Part of a small language model's weights.
Size: 8 heads of 64 (4 for keys and values), 18.1M parameters.
Architecture: LayerNorm before each block, rotary positions, no biases in attention or MLP, tied embeddings, normalized queries and keys.
Training: a variant of Muon for these matrices, 346M tokens, 5274 steps.
MLP neurons of a small language model. Each row is named by its layer, matrix (gate and up: input weights) and neuron, and shows model dimensions 176-303. Each number is 128 + 32 x the weight over its row's rms, rounded and kept within 0 to 255. Numbers have three digits each. A neuron's up and down rows have the sign that makes its largest values positive.
A block is one neuron, or neurons of one layer that tend to fire together. After each block is what it responds to, as a language model described it from the Wikipedia text at the highest values.

L2.gate75:150108117103132175102150114144036159097145088093150181155150140137123130128133141172083139142135099044135110150071099085121145102117121124161143159122143202143199153108154135096122075146172078173101146085134156100141171112113098121102097113163116179137173118110091079144085104133085128170097077113114136187084116131139093170093145120097122175107191070178135071108069126161180164107130
L2.up75:153115119108104176090132123161041162148148101103133181176148141122162127158153128164099150153112106073145114175088072110134144076147088110154130183144128218100204150068160146131141084151166091158091148129146153138132169100112092137102098098168105198113193144073099069154071108121088128183100081123101146130084095119164075141106137130109129179103189087149108076070088104131174162122144
L2.gate205:135096143130157108087050131165131171171085132175139167129158151142127088098074170099105114070131099113117162100125190119116166158186093124173143190142076118000093105113078126121178073105106148102155121102120115161139144151154101112143147128086144100168119102190111170168145140110153115157120186107138121106125184094140127132078135155168075111131158122155132125130197153089079119147115
L2.up205:154129178114122084128059125130142142125116109165147158088131121145144099138115189156117126128110119088029151098108143082126149170148104142193129186131105117045090100110101191143165090134135164145117168132146088173101141153150093107083167083074127138130131120216112153135086142104127150174162210086155145134124152141125081092100181161231035094130153092208136125076144160091076108164158
L2.gate212:154161069169115117116096112153112133182168149105089093153087142153157166134132125121144145121105178107127156143167133103178135098168128156127165090093149146091145095086102124147204062103155122141143150060106192155117158172183091142141063099154177125140173148126108136115126112116150116123183198143119154124116067094166127162072130107093162130119126093113118099161125141088146127142145
L2.up212:149089076197155118172099055093092151214127143114063119206148141158081091146173118160140135110133133098156139162198108131128132098151111138152184098190168166148172149125132138174128135090068103126189177130073139090100124141121068118074059087145064128124108128144107152152055094149082098104175101135143093131152104092123181233142141137111126103112120131149126133133139099069105123154119
L2.gate302:122153144097180121127100100198158133168208112162121159083119131109102152103152069157090152116133154096123096183066151155154068194160091171086183049213094169127168124182055113165144144119051135088097075120129163111127113107155117143096158117125141155117139061144138100107114143081105148152192123159094133120073136155119113136154113119097119158124146170139068120095143127117106131129152
L2.up302:122121144093169146108126030154167090125211130131200155134133126095106125091135094120114095096107167104126105148070160132169114136192158165107158096197126132149138107141114117121166163133081153113079143127104163091111141111120077128100196137142134139082187115153083094120116091123113136124187143173126121095165086182098120149094097131156105150115120139174091099045133134094119092148148
L2.gate340:128121083201104160135115147086109091096193116087152148150166085141160194128141064174094103154115094155100108098084124119163140129116105142086143137110166176113116164084102160136105100114172147183140107175124112149120101104175151108138089130075121136152130103120073109165121160123118174114151087148154194131130198092103087178104114155091160157146117097112117101163132116126131088164150
L2.up340:112074083169111131122133110118104109079177131123121201084156102134173213135164097135098139150093124120106100132110092110164146147092087152113171159143171185103083162051107177125114146151142143225141115152108136150162142141129127111156072164123137162142142075078111162132184104115097171136122082135130129129104153093135120153094117124089167138097096141126106084152104132148130117196146
L2.gate354:141170121083163121113166139202191071122154201114128109228069084149137126103161103150131112136104112147134161136097125136133115150130094135155180120075092152136192141108052143100161122133124129117159062084084138086110144083085129160127116151110182097117105116114094156101140085128118132115072145102153142107089090131093156115118131112091148207076120077129085128134093121147121202106110
L2.up354:135154091066184137122210157169149117127177178155148130189056131123141145071127074125126110126147123136129171150088114138124140134134101169154167129077088138132216141099047159148128124113112133094112053081083135103122149085113107170146109145102142089094119089128122132098097095138142152154086147133147152114111088122101129106090145102080112195110099117142084155155095131154155221093108
L2.gate375:165104140034106129144125160142152090212118128126099115181136144104105108121101143149179082143101123126091052106188104121130135129091135139096105149131062184144125130123065126087142132062174093116122095078128090124117188121082148160137169126191090098140123116126146081129118174153084126105149110113138117077180132119113116112141139107170121159180161093136148177112125112107191116107129
L2.up375:170147126056110052149152125156150080178179089146100086159092161076138104121121123153151105084150139134093067131151098128090147167080138112133112140187090154120113133119094124106134126086189095134126144089140113118117166139120056157102144135192081102096110105048128135125137189123100103115143110130112111137138120116078100108117136119143100191203156104143145172097108082151177149097138
L2.gate380:096095150161114141163155147100138143146187120172119125111122105124141117099144127105111141108139090084135119169100162189126145036108118117190107153114173147105169130139085157192167171115091098096095106115146151118113073128102076056145132151205117102113132158141111145131098156169121106142136108125179145122157178137097184115143138106117080145105117108147174199119150129118163104189132
L2.up380:067091154149162116152154164106130146126159111127127096076151101097107136091064068155111090066112117058133156155138175196119142118116113099139173110156164189079180114112117123143125091119122114119084136123195171136095130121169186088101167135179168092099128126136147140116107123132107150118134140124122118112130131195112048103113121120151083153075143087148164138094152127157098122155143
L2.gate460:144079101174124126123086185087125084074124080135192123101108063168156097126154152135132183115121134178117168184118137146126155176089171127176168167158140172105145067130109181129184108078096121121115122173090152137105153156135111106069139135084084077150167045175118143116127191132100130081220169108133085133128095126178122214127168135148133098112104127125143157109175133136112161098135
L2.up460:146039051173138146123151166125166126107137124111141149145083098144102152161131218109119177115178144122095153125075162141120130166076151129159114182106123132107107097131094177121094114138079143115082124083125169099131125122157120109064115176084093126145151083139127099146159188107093139125208174128104128135086081112147109103103159129098150139076075123143137126114126152101136146125115
L2.gate526:114128086146110115062098135172070164176152123099140141146130124123156124107185096096120094112088134087086134156136187147128105123121122117169180098167130168113178118121126135132079112183123132138119139098063115109114106094164129127112111143109213163127154107152116134165155133100106093192173157114103144086144090176129094131128149113140180146117101156148130134123107125142122144071134
L2.up526:123172129140103130114072107157071140142179124116110124167123090124182092105170108110100133118126156080097160145128171142143109102089060102190174116176161155170148125115116142130038113181144103127152131097107120109138111090121160137110108164107204103147167139158107137181161139121125075176156161113123133122156082193116050123082169114127220134076098152128122102118098119112143170063187
L2.gate541:128153210046158142151191123095140119156180196138079112162095086097086155137119102118139120111070162147117124113087140112094155118112125212137149136135113188094143076134084111134132080092084154153099158162130075147101138120163095168140089175133166181124165131188111116199140141094157154135088119124165136082140130106093092146165090140106151125131094132132163124152104100088236182155151
L2.up541:127138092148081145065105065111104152144112132129065085149204081133096099062126167132094133149060090087154182115121133135149115169153146162156178078186132104148083101155151138158084148161111126196088110099167057152085143123151131126092110117145192107159069097214172152091088156093102109137096145160131177183114085167145160111158148140169142093163182137134147128095118083122140059094157
L2.gate557:132082117134105120069115111091073093163098088111112146117105141095144101140132118129153093142196155172177120172124103163149152121105129175166115159185161120108110141131113133184157132106125178129130070138131121074192155150111082167088119119105124153069088137101137179093146157212094106154134187096139124085141109131142200077118098154092150121119127050094152121121132066093082110160117
L2.up557:131091135104135134183123129133181148095175081136123112064121163108091086128106076094145156084148106143122140127166166159110134122185101113137067120150130126114137149082078151128088110180121172078107148116074114123121136155117096089138126126142148134114091148123179099096144156125136178137091146127151119156155136083091144114197149168065172189077080130169158167126126096108131105127097
L2.gate561:163127111107100111155128089107131036151142128140126075099161123153130172112112115111148120133145139101143132118116108092125157177089104150102159119148182151148198146149109129140099182154149153157124097153098142125109144132138156134153137168121160127152118146169155097122123082091116138160147065151109111136078101159112160166109108127130120170144108119137077145144124156108137127048126
L2.up561:147156109141139088136062163100142077163127118102132116165085131106109111163129164141139148092109137119142175123077113133099197076132139094131146096150097168165144120103118150111169088105153046128087120123068086098152149146171069067180106122137192080104168130120105131098158095179120146114132122163139124126148151091134179114053085068140121241091166088138164114087130079177143192109190
L2.gate563:201105111130169080087107168157073160236124152123130158101145084122082143067174134123115091065115078130133136174144113132075119121122117105206184126129098161101155091132129128154149143110156138085194178086143090168158124136156104080167157112201097113081109140117128070165127176225166116120074104109144116075131127122141089092127210196142157144136105097147122084120073098161096132175128
L2.up563:184091111071135142092118141118136162207141178105106125093142086143053123065144139115114091094139144168144174194143165180121190136133135129166177086147112137147190141126152125157174159151120198096138191091127082109143113144154095054156116082157093093094077141100173127114176150155166100116121123102131120040160092109168108110103160150146148117144133095145117134135091101158123132108126
L2.gate578:188136089107150068106128129095156133120166135095139041130093151138135199140100144103187126120131121163085134096200134094116136125174151109151120131141097111119120113113101108094134133178117119158124127105146051126090101121067166100122075190111153165154142128115180126170142140133086130165144181102125162123196087182076162131075080123167078155141128157150144136065084098171145134118155
L2.up578:150132095071138149100147142107168121126126120082127082131118139147128159170104149111158083112099165146109096113190134074130137124143154105170108133156112127122067101150119111097125135131171157132110111127165045144088051124115181098114037155089134155143168147127149147158174174151073125172162192130112128102180141164072163102096109136125105160115146150173159103081132079163126159101155
L2.gate608:160113114110100148136225139120105064108122103092117132129149115184122124131102160043147151113114118114112144155113133056135096098141159155142138077126106088135150114123111132180184108149142128067193087145114086076146166098078098146074124140141146138133130143132104115185087165119120082088138063128057182099170168172074139112098140117141158082147177091093127125084118180088158150169143
L2.up608:153110132137115070114148102120101122122172066113106149128070076138153110097062119102111142126149144155134116146127168107164106152154085149135127123153140166098138133148077165146092135104115130155173089117125112127215146128123171169145138125191124141151135082141096136156138119169091104056157148121171110095172117142055085130079142171091169126105167120089163130126117159197106124151144
Word-initial name fragments

L2.gate1:153120121124211156121161113140103077171140138131079200124166149119162138097127145122109153104046122128124151072166146110153083100080138141093140195117140134143115091134110144123119111096093112097149114112126128087134106141112178120148076193146090153127123099146137072137146100114172108144131108156151127100102108145089107135171182114157110170137123148077136110148091118122117119141131
L2.up1:134119094109198084111170155139113079159134121126095191178168125156126155077133149151113162134129146081120123084128168134142099120103140168132150214113098084153114117141091156134095137170046156071184121071095123134125105127116201095121073101134107144118113121140171125100126107120171157186115102167151140112112150175128119109158135140207141140137153114130108094126064076132159116148102
L2.gate35:049136115105144096109157105161141112154152217124093173123127071133070063167099173113107115146141119139164143062181167137081085046086093112158084147092100123124161172143084126125150144142124186126124138102147146081161203111108143172110122088133138080114146101136135140082144069115078143083126130056094110143099137174137111130075108139170106177141138098053106136132078153075081091124116
L2.up35:154169191080126104074109088105137101131149096150112168159123103123121122185114167205123146151147122144118149158199178127133196119147164142149153118105089138157165121152082098076165156158125174138130137138147160097118136142148156139157165109077081162136177071143043160124108095161053151116165130117053157110169092118130150150117146156212104155089157149105174142119109122161147126132176
L2.gate77:102134182132111146126155189131156186080131151087089129140166113152134130180201176117134092118150091174137117188136090101126110116137116190148168206134084098072103210149124119121108203123083105119159160199074123167184123116078125150069171082185197136171157110115103152141179105122133153098159106142124084135067128107112107078107109158106080096118074104168157071141094108146080097139144
L2.up77:154114122098177118130097114079167096108151132197169152196127110080144122184089143126072199086062140183096138114148131131140185112128165090133110133133109168137090116161092123119101159170170136163116138145158132145117094109160120143081157075142175121077145189072119134163168151167149153127134124130099114099136118097099171124162107115142161087171110111159142116109162161140096140117116
L2.gate137:128087128170071117106170110103149155134195137122155133118126128104147086091108107117115101199123084164125094146103139102096159117072178082109140122117110141070134174106119129100196177091146109159144199145117074129103101140118114144151109143091149129034115102085171188173116131191113079137120097159163118174143152151099138078070137143096152133133152091083123182118095136118134117138089
L2.up137:160122119175054097112177116124174179138148128135052150133101103124138105042104162147170108162148126113108114137148146070123164088093154106083137113125085164102128130104148174125162149098132107147115198101143102146059109137124129147124112137119106153051112101087100163166126136157161077136180123102114171147113139134096114100137127126127159193096156131110130112153105085106163070065152
L2.gate174:138117144132157161075102171131073156187148133105124152086145113137137118132083146073167159120113138104182127130110106123102132158148103112136143152102057138096109121073108127138104130121135126122223154116118148114149164057136132090149129090137142132149146123167166124155109102121188129100113090120116134117098161173135148154168152026179176121122181122040087068091052119107080121160151
L2.up174:136127139111153173138148125122095141148104132073127174148116179102145106092108133226035121151087130168149104143139126101142154171147135097147129079177090131160108154143151151126071145117151113137160149120114121130095133189108146137141128160124128111097159094092060108152091115112088139159112082125123057184169069115137108157123106133106159113151160121154135123108085090144135112131072
L2.gate243:113164091108147116063149129130122117114087084148099125175122118111086123117164092101123113168183118148123118130121089132092139128166137082163091167109172174134127136086105121191230078130175131208105096165104123141156153160171147142108094143178128156117140068176167158146132135149175119099132111171150146118187122162151177126105111075150120093121167144074099077092084127107105161158146
L2.up243:106158093135104096085131092097120119142099079172094132154118109116085121116105088161097105112126177160129085110120082112119155140123136125127079127116194149083080140066132120195179086154203134204089121136129116139185099193153148154082090139167136116138132095160116221105153076143168104162168093136190127121174131132148195157124151129152099092110149168106089066143098124136094106192115
L2.gate252:142187151142108116115134155121151110190145125084068129149112110131070098143176157146094179129163132097117169098127160135100146084114152073145139121076121152112131124133097118136091105077155150071132132139102125151103112123126123150080148166166129163132158117219116144149153105116096131148117171138061125111163132143125113081142062125087131123105138106136124091144119127098150173127181
L2.up252:143094116140158121095070167135128099121122087134108182123101151126103147121117134133089161125106141122114109161118197118123124156137079124123226120166070144089145101148082104131089127140143098151195148085068146121216134134155070165169172132099134157109098098135086123088176137140103108140157177103173123120106108119176116119228124146116159139065089113096130134111124170132137171120101
L2.gate253:112161171163081086129199154110101130129124113147146162100128123162129108120127149133152110106136116130100189151125142127190164151132130160059154154102119159101189142137133128143126145099092076121137139159118162103136124124144123095170139094119136110167136027117069117186081171190129109118111145090145170144074164103159102120097090069103115147190164142153139139179123096103083126202148
L2.up253:149124188126105069074208121151116129132100093140091153115158151171107108136136137160095132110093109119108200174135158119187175177141155166059160132093156130089172144168157127127120168110113122100153146167092139093159129106142102136163105124136136108140139069055070144155123165172090158107073123113118162109088177103100126060082088110144106131156127190149142171103128053122086149191121
L2.gate298:137148152110165168170136121114148075113142134138080132092160098150174061147133188091083129104142115119115095133150086163091086142193133151136161136123156171138060183157190123131113127132165124136085128118135049116190149112096078140145162159120139101136105146111106090099163118183127106101150148127153140159098104109088104116214083093151144126073162131211138109105068084173099148146113
L2.up298:153133153128180133186162154159143117141144143128099126106155140133198085166120159074055157171134172108120105139139103138097164143176157123164103114111159150095097213141170179141090141135161111136068148102130074091181142094121109129121102100139169131128091150083128130117136138126105151143164148070110145140144106104099164112179113092151144153125143128213154195103109108146065164120145
L2.gate344:154147152142085135121122090115142079091160091179122102094086100124110131136096120071084094106135089091142142169106121141151106155135150164081146160141162148157088078116129086107155146131164156089126178141151131124143130128138107124139200142112088103108114144093138145133174137183169104123140094165091168103156172108109095133056072138136150206094116094136072131106133099167148141103146
L2.up344:136153164128091148146136131123138093142118102172127147082114077159128126152087149110066141125210139122098129166155087133160101122116143137101150140122133148118088080075123080120141147141149118128081126178187116115142109115127117143141186146112100113046093125063116126132180117122137115059104127132070097125162139101150119149056070131107150173131138127120074120150141053126124142109200
L2.gate359:143139179133122085117161144145119134213128126107099165126114111167136077146095151139096122111100116126122167115186075098119038136083148157141100098129109135162126133140216139133087165134111131143154146113163109098207087132079165077114156198124124108159143092123091144101112139165074174147138186185164094164188089170112159118094047145168127128086096099127119158111106198214167071135149
L2.up359:138201174174129094140184148163112123155140098128068181114142074107162100158054131148082118121105071091124136120146073133118081122099117131140117151166147159166122130098175163111064159088119097167106133088141132096192122136055152104118141215134127153125149101133078109101092168180092180151174144192149102145143098167130156124103103112166119117168101126107123072143135168202134115136121
L2.gate419:084209134123100127157139130132149136189113162126071124127107141169115109137091161122119092165075100064106153139108130110193168128119097083163123088150186146089165137088115137036157085101078130139111139096177144084148150104072135138145108097136087114107197096149066129109083113156124134093100099107159152140092097110131117098102178117132140163130194221091157121186046122132128154134137
L2.up419:120176118157082138096140122132150171159131077140131126117132144125068103153165159187059104195108147093158110102124192107173134087181138130139161062097176174139101142158144132050126130083126105155170097116132156098184080108131175167074113143124157138149120131102119156112147180062083149126114110116174128163072159099145148115073137192084128175067153129159128169131123110129099132104121
L2.gate467:129110064104174142066171166091036202058151094088125140089130093172183152159125193058108118129134155160095118103104101092099163126092099076175111135131128169117143189118137115118100155154100100129096178137176141116151154103089182157091070117134154162181123114115122140147134105102112124133106184162205085180148129110150055142109135070066126090112129106121133121158091099104080096128156
L2.up467:097171126067182113093154126152079085088167128150129084178090109159138121149141165164083120125133187171152110169070152130146159141101112108159097137112137120182119177171100113084160097094171122092131154112135092097168131162158153147109137171155148194173215101091092142126139093117129178108112162152160145163116152202137052117132148125134087119091127126083147125103068135107156165096160
L2.gate567:140155125095187142127116178120085147120161133110144210101066102137092098116095116161091159175097112153118146132142100076144172156109139125155145149170135147160111066099138095138144154063129154129201132117113129077158113116087152061118141211133127148143079133124128151157113159142113155136143105132157082157121123055170169088137108118177125075175157076074193164116071169156175109098107
L2.up567:130167215120197178087165127173151138078146119133177113156134129136183133092132186138106185143052117186090160129118099123140134159161132098103172128121160111165113121070142124107162148127138137108137175131064095109119058107126089031052133192111150145139084152125139114110154147106120122151133119166161107150158162066183129095115131128137171144136181073101155152192099155128136146115149
L2.gate602:166124115147076094163163134096164126190151187131101134144128155127105135103137159107111077145116128130122142126130119088109126108169070166139174135120111114107132102065168128131085100176092156093207064134134192136106116189103135136105196170022129108075108092138148111165155106161106129110159094129104100102172137104169122100086123070136119129126089102135116140169087134159162187162082
L2.up602:148090115144095124147127139084143119191174174122092132161137124117135141095130147114125077149113147140130144143132138111128154115171088162142169135128114103123130137089172127141101126195098155077205048160123175125105115172107131157109180171043136099086115090153150124157154080154086129085172120142111093100169137108161141078102132081118110142114068118149118147152090121143162170173092
L2.gate619:108091085106173130122161088075121094138117118156156119069166125080079116123057223135136134153074143171157111126173052078096101074157131169135119159122101149109129091142090168084169196115176150159176140107154083130128134103135080108138150135141180159152130070093159103088129101159129140119137089163105107138136157161138135129118116084075140175058138136175115149111035159148086149166140
L2.up619:168101109103159157107146091102076115115124137164144160084183126092113139104104125121144088178132159144137094134169110130062095154127137127086149165174111131116134071173087154108144141098130124183170150103118132112127085099108136080124175158105140137143137128121082150076127159184106104103128109161150149122152123147112104185115113147074092162158157130153130114145079076159113134141116
Word-initial fragments of names